config.toml
n_layer = 8
positions = "learned"
bias = "all"
init_std_qkv = 0.0312
init_std_down = 0.00783
beta1 = 0.9
schedule = "wsd"
decay_fraction = 0.81
MLP neurons of a small language model. Each row is named by its layer, matrix (down: output weights) and neuron, and shows model dimensions 0-127. Each number is 128 + 24 x the weight over its row's rms, rounded and kept within 0 to 255. Numbers have three digits each.
A block is one neuron, or neurons of one layer that tend to fire together. Before each block is what it responds to, as a language model described it from the Wikipedia text at the highest values.

Description: Periods and commas inside numbers, coordinates, initials and abbreviations, mostly in tables, e.g. 47.7736, 79,883, Dr., P. Pickup.
L5.down61:138173136133135098134089106148111075153162126140151093080149100162129093125149135157161113086122143154114131140159127146119121119112109167097156120168112130103127116128085133133117143141150091136099127132168117095197130142117156108123143144124115100110142130136129118158105110175141107115109108171155149073137120156091185109128098148124172111132090171102131143164117147144138136153143
L5.down163:144123114172139111162132143158126112133140158120150107108142112161152114124132141106130151112149123144091141153134133158119170099115140142138113129106130139118085079096133089169119120179144152123139120108104125110100170113117115124097120093108129074150157142192163128128132095168088093119137102106130104109118095141118083142149141093110101120149104155151159153141146151144129111183113
L5.down253:101111122151116092108095143135122138151069155105101135148126158148162153127108141106146142136152143124143117126143107109123130142166133137095163101149114128107168118164129128123145086164110133084091114111146108147191096174143117116110140138100084104102130112150142100143134141131050132122143169151111148147100128119131100128126128037116146172152104146141137166116130131125132115135125
L5.down282:103116075093087117146121150130152127150098126113095111136130164157137137099087139105126163151113114119113111139153131099132143134168121149109180110149085109151161141164147123157152145152112140113108090108190104117153133173122160107132144125079101114122140129170155089165127150128061119136137146106142130137118110159089138109119146080140114156138091155166141128102115147119147109157131
L5.down505:140157133161121099141187102103156134098133170141162166102176128140124145129105147106138090146116112136073120079135147150142149139127080143121113133143053127121127146128103106157167141126102157101112130132146087119179162163166121150127094133107136168135121086144087159142139131142054128093100142148146140110129085146103147117098151101120137129105120131153145161121129124148123104148138
L5.down590:075156116156117119133173136143154111140115163113178088096144117117093101098143158121152136105118149107102122118169139172116125121147124092126184090083124132124096116091135086141139133151126114101109130099115096102129132155163098132126131105117115140139135115132152089138132114182093138131150091136132130119121125117091124139126115075104134144106110130166139192161148158141109127108144
L5.down635:073091123139146092106072163139110156134090165110112110142165138117132137160159100096166134132168125101114089124129116145117103111125167144111186107127114111103140109105158109147128131129134146074134102091162089142183108195168129087146137133101110120108128120128124103137147126130043088125172143166091105120122130128134115102177151072118136131160125141119130146103111122156133120125157
L5.down784:119141124139121135145080132133147142137111135150147101097162093177089124114151135129131134150140175126119127164138143172106187130119108198098143137084112079128138103115131116153155110162126134137125138124144130121196140157157120167131161140132127088127119123133166131129097100144076134166156142136171139093133159143123104111085093145156155110117136171146128142102160117128112127174100

Description: Separator punctuation between fields in tables and infoboxes: pipes between header cells, colons after labels like Phylum, semicolons in lists.
L3.down548:150138129154153109068066115116123104140117117130131141142124117135120065102100138175114121140104128109164133119139120142085125140126107163061139152128129133115145150127118143124129137159109138134086105136136134119162134124135113116116114090126109144096174132140113106145116118190085146113150122126138210163095149099084126149104139114131169113100105109138177101131078164155172142136134

Description: Tokens right after a single capital letter or short opening fragment, mostly the period of an initial (N. P. Suresh, www.) or a name's middle piece (Z-em-in).
L4.down175:150140145159121131151146125140139091140117145114166093126167109089098115132196145092141136070129145154071137109127148197129159129132083179114146089153130146104104102104144084137129128149102133106178137147159092104089132127119122155125165109102112141105121132092117144141138085125198078104158113163129129123104125139099101110124113119090141120175122151129131114131181135148176123137140
L4.down176:149137126138118107137123121156141157093148112123126139118168135154146119124171159135139154152103123129091139094106146124116178125144071185148132089139112125138118107140137117123202114135149119125150064130151126142122144120118152107111116092121118134140122132128112126129129127137215111125171151130110129102080127138117071151144119175113133101088122147148088098107131130150158127125110
L4.down779:114087149153140067146107126141096142128100096134118086076169112097116103135150118154114188141140143113115099160130143123109144139037151098106098135130127124130164154137097123127083082140112138138123126142102151125161105123120150135118095132125146089167146136118115143130158103168141119115117136145118126128152101163058157131106126164126145133178157126096139110113145102152138137150139
L4.down824:110126143134141086129131082137128159132077132157137132149164153130113119154136109126172125108126160162092075132146096114133123112131134128162106123111106109134151138157104115168106148097137104106119110099127142131092162119162124112122109145145116134139181153146116131134151121148233116157111083130152128084139091171105149116110130160087114121142136168117148167153123099134148122150079
L4.down873:144126171124100096098083144134110135124125092139153130089110149114117088127175129164128158162098195112124146126166151135131139168151133113100115134154119151126134167185136126117150126110089154140116086117120166154107171154110100125132135116130099075123140096121127142123137142136116112122102146142146136087156153148097141126141124147145139132131181108122109132127122137105119100106142
L4.down885:093158121136086088127125142155115125134128150142133136115153155137127106089108121161155141165100133142102115141103111076170180097126121152137093152147139156173129120144111127137099099126132123111144129155135124114000142146104140142153085150127126138141109117130078157141163102123230103108141116119111116117181121160121140103117121151150133127144122138131145141130113108131135143165120
L4.down888:114118089138127140158163103133122155124134142104088151174139186130160147095126164072131137115139119139160110143114122149115122107154096172167127149171156162121111155105112102132116158098159124121141092134135128126077126129145146162116137121080144156171123125128141147125139080114142118150121090095148071112117132176099140155110133112130105127106129122184134095122114158212162112117140
L4.down975:139163128155125107126104168130123114140113144139117140145140180084086120151129161136133141133131140125094081118165115146125163172109073173135118110172120125094139120145105135148153136153118132120125107133123087116140159109125133113104098113108113139109153105142128108138152085140149095145158153163104164078132120129124144118145138115131108149137164137149147133127163083205146124119157

Description: Inner or final word pieces of proper names, mostly place or surname pieces like Lind-en, Bat-on, Har-man, also day numbers or spaces after month names in dates.
L5.down59:149157101144137102141131118149120140124099149150111100110152113140117102144130092099152108148141140124093111127127102172098110148135101146095144112082157131133168088140137159151149159132144099124111141130118107120143127126151135119098122139136130098141109094138115098129084150110200159148107089145172106068113157114118078124135160104158111140150133149116113139103135074112098100093168
L5.down71:148121100077128132126180146163137143114129100132154076111150085150168127147104162083080114119122158131117151128162124183127141084116148166149117119130102113130110119139086143119100119141124103141105126047132123130189144084130142134136140128138088131121109146118155150103114157153140166168082138153135190117109126152108131132125127119144147096090104127126135131136140081114120128129074
L5.down296:120109140143139111142146085120088126142144142143139108145139147158121111131113109121132124126097083104116092135120141128123150177123157087131166116120113124092091109126142129114113155124139142118145120125161104118157138114131141101132145094140178101090161155151118127146146117144203082173130145083089122113122143170070141157139104142079096141104117117111146117105115124161152115103088
L5.down355:135093122153139116098168108118117113144093117141153146125169164110121147108110155157134119161135163106151114089157151122114101138135114123052127131101083150095063103162142092123153145150125092166117145093135147187155159151119171090129127156134086110150149109107132115107137103145097096105128123173128181140140102147084108134098140108093168111149160146151100138126148133124130132123134
L5.down423:136127129164141169144109102123093117160156129122111109111135111112135123107125111097117147157119127105138108088139128118127109159138135158146147082107080093116131126122136141136131175138161084092097096063092137135121136125154182081123120100125134126150078148156138111097168139146200162139126114081096109122077115137119172162105092112155105159099117115138130141103101128154146131156116
L5.down551:129111138138201125154195083112130142068156099119143108104157112113161108113078111154099125110147156123123126138123097116136114133148134080126132181161146108078083102093131100144114126114097120141146161093111113173168131134105151137100123121150172137104132098158162104139161206143140132143158097114094140116146133133080118121122132118191165107166103110105180147110151134114118123146140
L5.down651:135171125143185158117088144120137083098117093132111127115147169134086129124135125162133112148121123137147156146131127100101111103117085118147091126129139124146112176082132145144136136104159142140108136121104098131170145163108153138114198110122118135082104149148129109146134116112137106133161104095170123130104154083081153166132146154136157131125126150135105115111114108107118127077088
L5.down1021:119137105160107138132186153134068161105118120119141093088149138143102144102132128143139079164093136160115144112131111070159153152148154100046087114126167109112136149165118123116178133145174170124104132118107132147179115111115167121116129103150133129172094132112169109139165123133110138134155125166094129115131113157097149130152090125103122151128148120137137117158114105119119119119131

Description: Tokens inside multi-word proper names, mostly particles like de, del, du, Le in Romance names and titles (Velázquez de León, moulin de la), plus later name fragments.
L5.down157:121127159130121143151146137112120142123126103112065158092097109146134131150123132164130154131161148159152132194139155134145127111136129094162144117131099095139115137105080155127124111133172147127076117168099102141149078179078072126112114076126146145119131105113103108115105130106090123091160143093177161144113168095149160125160111174079134132125083121106125156106122144133139153126129
L5.down393:201127124186094152119135137087162098141154127161112153116160164126102114089143147170153132148121102118125113095120133128145096169118079148120124150104126153148104157135142125150128138119147123100137112087169095115155132119115153105149086142133167137168121146133134174136150147119116115154172120124115136075136115107111183095115142112086133099132173108165131114154129139168131153089109
L5.down490:100099101187087119151134148147111129131143075096119138131155175155129148084094111110108117132135136139124098165124138168117139124107127163145097132147178112111144151127132167121100127119149155071156115153161108115095151140132152099108147096082117083159136123097120133110102066125075166158134110128124113119114135155133151173097143094141145118139121125137091151151091146170134139092118
L5.down509:095105123169111111101082133119138153144155083131115156105175092159156092091185151130109158102100170136192117120124121098148112146090107107127111120130096138155100151135108112147043078141165092110145135087138128070153112153124091153122107119125136109155151126137169151099138117094155125134142125121089148156133159137138156126140098165135119147134135130158113138103130140146154094151108
L5.down528:121144159103144059135181130084083144136108141129159115147080122063122097133124119094107134142132117080121160142141128132120126144129187112121126107091104144141098102102170086125132127143143130147106124101140122149063119131142107130112118099144127101174151138124128172121113139118121095125117129155141170057136135123109134118120148139079091112123077152153146091127119163172147110118128
L5.down799:098105141139109129143176120125124145099158124181157120157116157139104162132115127135145146142087160091161137121144126066098107110158137127159067133128097087123130194119157121135103128160129145124081123152117136131142134158150110138108111125154129146115127084106131117087116102128109113117108130093105128180161153145138099145144173074102110132103181122170122119109074086103105128103104
L5.down929:108182122153111115159136141173158077151112135124181131128131146146076113135111132122155145092148171156109110140144112113142146136150164138112146128117167114148134087124126116129106104161083151163137106123129088067148126132118115156067125133143095130144072115156141150088107126119220107117130161130138147137178113137152105081125142150128125139129113187140117122179104105116142095119119
L5.down952:131123139145153127137111146137107131095162108150152120163153148128159143121095107126132104110172120147117096133113136134101134141105124141082119117171134111123108115131125120108107107146173106170178149119143100144190144108158131149073150087133167113112150107138102086128146144131136142130104120140117106131133098146097142099141139126089137128125111149184123164134135128093161122145107

Description: Second or middle word pieces inside rare multi-token proper names, mostly people's names in lists and prose, such as Br-ant, Fred-er-ik, Dar-ro-ch; also places and titles like Ale-pp-o, Shawshank Red-em-ption.
L4.down256:142138105129120095160106166116144119119083101149139093127124113126138115133121179148115162125127135081160136140124120156153119093077091150163117118131147113130131180146099150156132141103137109117142147127088124104108147114133121057126125144113141109165155122121123097116119080145128134121098104154108160138105116115162186164120106123095116123127109107176153123149135124137115125085153
L4.down457:082104115174095111145121083117144173128139125105129146111134146120121140127090119129141118153147154149129137193135140102123164143093128139155123161097173099137110165117098102157139109083133155119097099110132085116160086139103144136070131143143160094137119141128159145121155123122068146136148152129111125087166102129125095158129146117129139134123121111096116122135137121138084157166171
L4.down654:126127134135156114143092157156140133108108106125136136153095132134134117142155142112158192090109154120119146153120122082136132150122121157117145127130108161151130144120099149119112117136109119134145143159142167104127143121101155115083114124115144137164127100136134116116081102128141109090103134102127089125140125110182183140136131142086131132162155121146132096163127098136147156115104
L4.down679:124108113146115103157140107188119105161158132102123109107169129164115118131174091136094137127132134117114131117118168101132117075117130165101115112149150098113137132125111107115148095121114122122120112135161082096176124174112159097088098114128132091180144177090136112102116116151102117129114160143140125125129171166141126127101148137070145106130128130145127110128115122112153120159087
L4.down737:141114090150151113121113145104111122139136125110129131067107113147111116099144134170153125132150127139090180116094140170120143130091133167150153106134118120126112126138156122116119117132112127132162099165129128185074180085100125137126102130101121156142123122104104149102134137120098109160172086105116110119145121154103120162149193151171098119117079125141118145093178139183136141096133
L4.down798:124109151161134101136135134111140129126125085145158125082105152096155131111165170141181142143091152105105148162113162137136100123104160137136153139157137091109127135131093126128107108112132075124146109131096107122120155113108109186098100099139090105115131095119089152149109102122106106127136138097121147161122116156136131112117161099115129119132119132127158122094167166151149126144124
L4.down800:155092145119136127106080099150133085134156132136145090136120126108143109131143132129137117135127125119139170148118118094142154123132150151130133143154117141140117142143135136116111105163124124141130093137121142123061137107101122145145107127112128133123160175137162140109110142129255078143110119108142118084143125161095136094135126205105145121132106132119124135106158114129179155117113
L4.down958:133110116115147124095180133163124132126141160160138154106040116084105154119109128120123111154090158080153167139132115085125092169139186124133124146132126153150172134114139133134130102135080106118109098118136168140202129112104125135168124109128140130138148122130140132102147118118090100159101116071158114128134146148113096135147135102128144108150141134154092123111132105134152145109117

Description: Continuation subword pieces inside rare or foreign words and names, mostly in lists and tables, e.g. Timi-ș-oara, Korneе-v, gra-vel, plus a following "(".
L4.down33:158118144135113121131078130104154183089098091134160123102100121110112091088134138131123144143124160106149140111106125142128126142128123143111131141160148119151122196135104150136154130138125100182161104140143139112110165104109130109153156124114097112133131147114179114094087135088154114122089151155105136125147139089152144091102147150079131115158123091142155115119126134137173166109138
L4.down52:179105145132159138159089152141136140103114118075100131149133112109149135146136169162097140118136135157113109092137117095135128123114110133152159148114129096142120134107127155158093134121101128144152119101146150108021126103096146128135143114137114155114120106103100143157094165113248079116087161138135130071157117104109134148123132137105112140146126114135136126117128101129172168101127
L4.down166:161128132136134136148127155116159127105093111111112102148117115147105146161133155119118148098116143117128106143128092122152129088115100127162116147162134078092106138143117171111133126096116134146155147137140142098081153127123115125119092142113118088144096108127065129123066110127179114107079168131131116120142148131174146118111133126081133112164150123140123094148073085101177103124109
L4.down182:148109092120152132170109152155134114118147083138177089162126110123133103133127145153140176139113144118139095144144107132165108149101137129141144140142106119092095144167152137098107148151116121151177142129122131111035155098128143093110139130159109090119135138099136104139090118099245099083069111146125149087133144122128166136113152146098126105112168104170126095152108107127161165125118
L4.down691:121110104118157134158127126146152083104172133112117124141135108135125159156128174119120141116103131105089117114169148122143102146122139118141162156148109127153120134101099091074149170063127075124149085146152127131127153125150175137121132135158143122129077153115108149102115088118150098099110082117186099105121151095180176146092152146104131107101103150147127106156151089166132146132094
L4.down747:101076128127098121097102097132097147158103150164058143101112147112124134101156106140165135141110130120117144121131155115136140160161164167128132196131158138079143128134182119128100144135102108159158119151136129180083118166091132156128108119152146166126156115148161140115176131118190110153125128128111101093161088154140119066121160166181104104141142063151138132120139117146109123136127
L4.down973:130111113202123097136100159139166157145128159107100161134127098121168122119136134138138132111135160137117155099113151104102133139140141107132146102137105106139140134128157113125103125151133082134164063072128127151107098142114101161079108101142122094176159116113107098103098142130213113111148136117134122133129144130124105159090115150133105152133155151135175132126148154166162122137102
L4.down982:141146132118125109131157138133122170154100180132136155081075111073113146137124186121120126115136131126093163114104139141113169160162151113160129134174158112140129087099123155163112140132126124141136146104107142152211115111140128192117126083136149188152087122082103135134157126098054115119143144128149133153121121135146106123190147095109102151133133137128103145104171148166174147113132

Description: First pieces of multi-token words, adjective-plus-noun phrases or personal names mid-sentence, e.g. prot(ective), enthus(iastic), magical real(ism), Jean P.
L3.down303:124130121127105102089143092106100105137165124105131090145115142144105103151126117157137135135141167119121105135143120089124145107124106113167149136143146104102088174104091148142134176135123110142152149150085138104146129128099167129173119146122122159105128145117116135068123112120177144106128141076136152092135140077121103116119122132163118172147129151100163139120165122142140142115120

Description: Final digits of years after "200/201/196", day numbers in dates, and inner pieces of proper names, such as 2010, Myrtle, Warren.
L3.down871:142120131151101130144056117146141079116154139121154101113086125133114138117102142139112127117130124157128119146164143168158157139140108148120121151146184145061154121087090135137119107143154149119125141118139118158199164147184077135121142163148111128113121173130144111133114154123128134143136130117165149102085106128147129094144131065141132111114094111083109101087152099142119110124127